config.yaml
n_layer: 8
d_model: 512
n_head: 8
n_kv_head: 4
head_dim: 64
d_mlp: 1792
vocab_size: 32768
activation: "swiglu"
norm: "rmsnorm"
norm_place: "pre"
norm_eps: 1e-06
positions: "learned"
qk_norm: true
attn_scale: 0.125
bias: "none"
tie_embeddings: false
parallel_block: false
init: "uniform"
init_std_qkv: 0.0303
init_std_o: 0.0377
init_std_up: 0.0434
init_std_down: 0.0434
optimizer: "muon_variant"
lr: 0.0176
lr_mult_o: 1.31
lr_mult_up: 1.12
beta1: 0.95
lr_head: 0.0053
grad_clip: 1.0
warmup_steps: 0
schedule: "wsd"
decay_fraction: 1.0
decay_shape: "linear"
final_lr_fraction: 0.02
batch_tokens: 131072
seq_len: 1024
doc_mask: false
z_loss: 0.0001
train_tokens: 716100000
steps: 5464
dataset: "wikipedia_en"
MLP neurons of a small language model. Each row is named by its layer, matrix (gate and up: input weights; down: output weights) and neuron, and shows model dimensions 16-143. Each number is 500 + 50 x the weight over its row's rms, rounded and kept within 0 to 999. Numbers have three digits each. A neuron's up and down rows have the sign that makes its largest values positive.
Before each neuron's rows is what it responds to, as a language model described it from the Wikipedia text at the highest values.

Description: Section break after blocks. Blank-line newline ending a table, list or paragraph, just before a new section heading (==Accolades==, ===Pool E===) or new table; also the space before a year after from/between.
L4.gate557:493543517510489591465477481575586527547460562527453556534551443460449485522442475475562417566567500508499432519432576565451567494433554344472462508569535521564539500481510574513540555426579520526511527550582418491563478505566545546489533487499475484463572465460450598510496494479525565419483495512550429483559521488541496441507499524513536504498487501428509538445565558401509479477507
L4.up557:451511552500464572524526502529386490515547445484469454612518442535425495416491468522454567530474588480421460467535519579480505438460496527492470533504508538508529536503559561512604546416460532484583448484440469442513440420503552500445560504411473467499485455442630514441559578452465597553513527511565425630487570474428394514574514462580482440512575500491513519518509412475467473505539
L4.down557:472509458537507597542408452562480435465484524595529477424538545539454497400417481452508487576505510500490457394446442532436520561536530464501542612492506476486516500573433544473465541505489428515508513479434509484466523522560533441481400506520399471439564438449505476411539499637562498464453514502578541528444475474426457528495509595524536495547504470490514468426536554485564496503455

Description: Mid-word name fragments. Middle or final word pieces inside proper names, mostly places and surnames (Sch-ries-heim, B-elling-ham, Char-tier), plus some nouns like step in steppes, stepfather.
L3.gate1734:512492490483516477441409589475505463506474484625534531540474497525489455474392388476413494548484482476500553561419479509457506526543466439536520511466433540606408506517568482587560438413532512454463480546498521479582620458495534602516643490524577437532411474508468486547562443522564457500495499517588492561489584519513555427420424473432544469477483485428525454512580562580451548555563
L3.up1734:434517465572533456485555575511521469453442494504525536515517492431420517526479418560584500508415397528580612497472520448444479441610467503484533506555530588463505514456596595553462462469517469431449450494441508433456486426515489474623563490540562527537469508428470425431524477468475488424498405572545442543503467522523524511544485557484533546518472497454570549518559515462491440464446
L3.down1734:418519501392531488595548466507550399500499496492385489506514447535516539529529609556514446497524471487418516569491626501488469519535527553521563445537496501512533391452515498564512459458516422548520411500514510527453502417463593596491502531520462495527425500540388396556495532475523471565492500499601512491405519434647587502440539430582514573612497532444575518474573520482516520424483

Description: Table row end. Line breaks and final pipe closing a row in wiki-style pipe tables, e.g. election results, discographies, sports records, before the next row.
L2.gate1395:536517576521601535467480508509546535548583507503492397555494396551523451494543509468457594465532548597390482559529471430425519476400526495429494531501476501574558523500525560481557523530522409475513539495511572499513479413546562492520430495484458493549546546471533598456465437452479459606605612428541474475430495549473478457559437459518551452557442560438520511447503508562535453558489
L2.up1395:479523532534543493413457582392414496566531485545470395514581436555533538512491572415470557492523545532384449537528491531466483469477452521455455492521495476520449499522542523438510414512599509571472466459543505550556438462551537503510478476439480437561498495473512489553527501514494471546557520493504507505534439533498480420512444510485536507488443529530494461496524466521437430568562
L2.down1395:482542572507505486534444435539489506477579493543527428491475557497531525410599552679463559549579487493485434552624410480458378429466524529585477453399507496493494487448549534613504479587445538521526505499474566502496469552528512424457574407523480558494565468545454498563520404546591507546575522566464514503450465525597477526498558312529454452462483490584496495405437509520447560473527

Description: Date-range separators. Dashes, pipes, or closing parentheses right after a year or date, marking the end of one date and the next, as in (1948 – 1972), 2003 | 2005, (born 1976).
L3.gate1688:509568518623528500585457373536492513458509415514422538562576461545568590431431562505459477451527485559491583453515583565462516462546537483453509546544490531433552559487466447484479510601488541596461618569529523499423530507446448544460511513593505466513562502498500361475506500508525547429469514463519481470469515517614413464556436580606545490521592544526506443462465442519411466488512
L3.up1688:523554500587453524547487504506582531487461418465512543580504430583553558458457556510482451462508508582433561399506623560413471479547371538509530497500490544479473510481490423504515495547438520554496560504561496550545550483427447586459558547504464483495496525526552369525483571525571516423485553506435522496411508492533541484564496497588467508550517555539408540443547476511354456473541
L3.down1688:597522504475423519544478561486451487576539482426528561507516571445600551473450562573450575514546500519496558555502567542443524524518443474465547454495481512430548441490445432462495536568470549505446510486463500495489496483495505400487595543542511441505493456489463381568497490555519556498489519568421560473576526445514540464596546452504479500619498554504480506380455449463519495530513

Description: Table row ends. Line breaks ending rows or lists in wiki tables and discographies, usually right after a closing pipe before the next row or heading; also occasional mid-sentence words like later, then.
L3.gate130:544533493523454472469517546481547530480458474515521418525501521525456424486554380482440405599496514475486523518477472526483446449503532467451498473567461545422512627514457533529442544470440541469525509548434593510574379392540452592524589562426469516490452538475513557538520597461520595501532488541506442468553389507503598508465423428535472402498552408465461494512484552446473476607573
L3.up130:606477535481438552524500551493501588514529512484455541605427506578492436550496528463404509416494480391471521441542553570419499457539562478584544486468601517546511478522393599474579470515425588579474449531447480528533507496499458462453533482481507440438596538470549536499523499484456453415599394431529568522401495519497520418616531529510404546541529571453440456468471539530574540521491
L3.down130:474551587481483540467508615495470547446500519526514559615447459527553478523422532452415487570427538499484446516511504509498477505544507440580573510554510449484519462630527503440428601530467459569532491594526450585591513463568443497506471489486463433492559414438566559460431441518467481476527475436498477509498517466427503450595634489493519546539508537458494465455539548478600362539516

Description: Year and date-range tokens. Digits, dashes, "to", and opening parentheses in years and date ranges, mostly in surname lists like (1914–2009) and decades like 1970s.
L4.gate1439:520491524539525500469470592541471537543549427457558521499494543520547457507543545482590538505545527515518563488551527555602478503483481423446586452492578586433495554435427537421536573516479435555430586491575554619471528495612503486441551526614493428502453495493523516549551504517485523558558575560381371492486560485560431547513495472513447475454537513529542482522543441550427493492535
L4.up1439:517564475453535491462435528465487561538452478475559465414444449437461534504490587481526530559512528477557581501480575472530493541526518465425522564549552513410514436449518458484483465344435498464478611503467509610442499566516535491574538496479528511416518399490523370575509455556541422478489429428468433494670484496453513457528477533493490526540577495499501444477424472494532483520535
L4.down1439:518472478570517467511451474550622492516492497510571529544466430492492538450534430594448558474559542510499529593526544478385559477522402465519492509437506442500482462579500506467472619449462419488540514493590420513524480511402575432468514505521494439467487421516584402622445555578505484486576543475511400456477531462508470583565559441401449511583503521496569491459533432504525493527468

Description: Surname opening fragments. First word-piece of a surname right after a given name, in credits, lists and prose, e.g. Chart(ier), Lock(wood), Bol(and); occasionally ordinary words like Best, Cross, back.
L4.gate1608:535412492477553480415542381445476485524531547494558473469477515508471496527417524548511350496594460483495475556454471477476472517433466517426557391570410521489407553526523572494505456473543446449431540470588534460503510515520467447554571426414562491440448476532525552530472474573528412551534486474518601476546490427521520553530468469448562466498454490520448533557507550447461506553469
L4.up1608:523482509417454534434499522548477456578534565568510541516510514543575501534550512514492535482473506497495606492463572435537539492530496519489503427504393533467473511506533541532493554432473396486432442537514622518468462521511607446631448471554577491511562610419446548477490517430447517553515478498602463523560452563477469446565514509488517457466592408491504501482515489465525491530507
L4.down1608:532474448508523456547436510474451482511573505510472522444501489511543537487551506491549484535516518507503475536492389519582528542605506512483477554492446460507465449444484467380464487493508510406477463483590520493409466492522526517539560490527560472506486546555484430489480499522388522554581538502542437507475499517445522565518521443493583455555519499482421536444449557498567516456466

Description: Word-final subword pieces. Closing word-piece endings such as -ed, -ing, -ers, -ons that finish split names and titles in lists, e.g. Wick-ed, Gather-ing, Stamp-eders.
L2.gate730:450510448461549372482455651487478364550459514529525521469485537502575570614418463535484561596577405507487500468475492495498432552497565480549510500388555502536508572409628410535496441501573547505461471467503440525556512504503499489523489501452413493414441502490541442463566508578538528488494491426454509541483555493524504469523443534443517559459514476401432577522509579530486449508422
L2.up730:461541456479440457420502522575472452579495452538493520519397374497495461510508553541416536438439490511443460479471539535439568480437439528604499528459474451551536465608591383563487486534582557437498536390539561480594437571528512597568579458519568449528493523466422485488497541542583483536537487598470487528454504458501588443524469549451581482488536502423609518484526504557564423617444
L2.down730:460505490516478411552509558451478415442468404461455467496514535512515435538483547520485507452581477530542569438549586566421518527533474504426526482539488477427455508532572434516619476472501434445481436503567413520439478480460584516489517564443483478522483493554577513558493467514466487530512467512469430530529467527504536541456360487501443589547488486481540587456396572559418404518467

Description: Date range separators. Separators after a complete date or year, chiefly the dash between birth and death dates in biography openings, also "to" and ")" (1948 –, 2014 to, born 21 July 1991)).
L2.gate1087:488495463569527497515458533528520532481453485470472620506453458527538501537577467525527463492458512527572589558568486525489495627456577477515528548407519560572522576464477439528442528513441460559471554524481506580522472524383590478536544488589496426482451476479575522525456495507590516485420379534489487521445498477521500448475500525551618542490463517458481451469505527482560424532463
L2.up1087:562515507511467442484483595456501461507497582422440559464427527505515447473519543507496592409500525529436444555485537507517501477423414503515505441494555468419452495466485488529652435550480468551613512620502543581432503422507417538508492510522453519497478452547502416477533581488550575405498455413578494458506518563438483531536470536498437602608446571557586456393470542478429513502412
L2.down1087:447519489511431517530473477538477481510598500477541545459496512527459503477449398544434617522487542527494496545458458472419474445603504452487476529484538485488529529480546469492579518420434546498474448455558600496511545542452444525466568556507524542508544576465462515427444498571518451444600587404549400437438521502469495457511423455468462503519633476558482515469507449467445425529453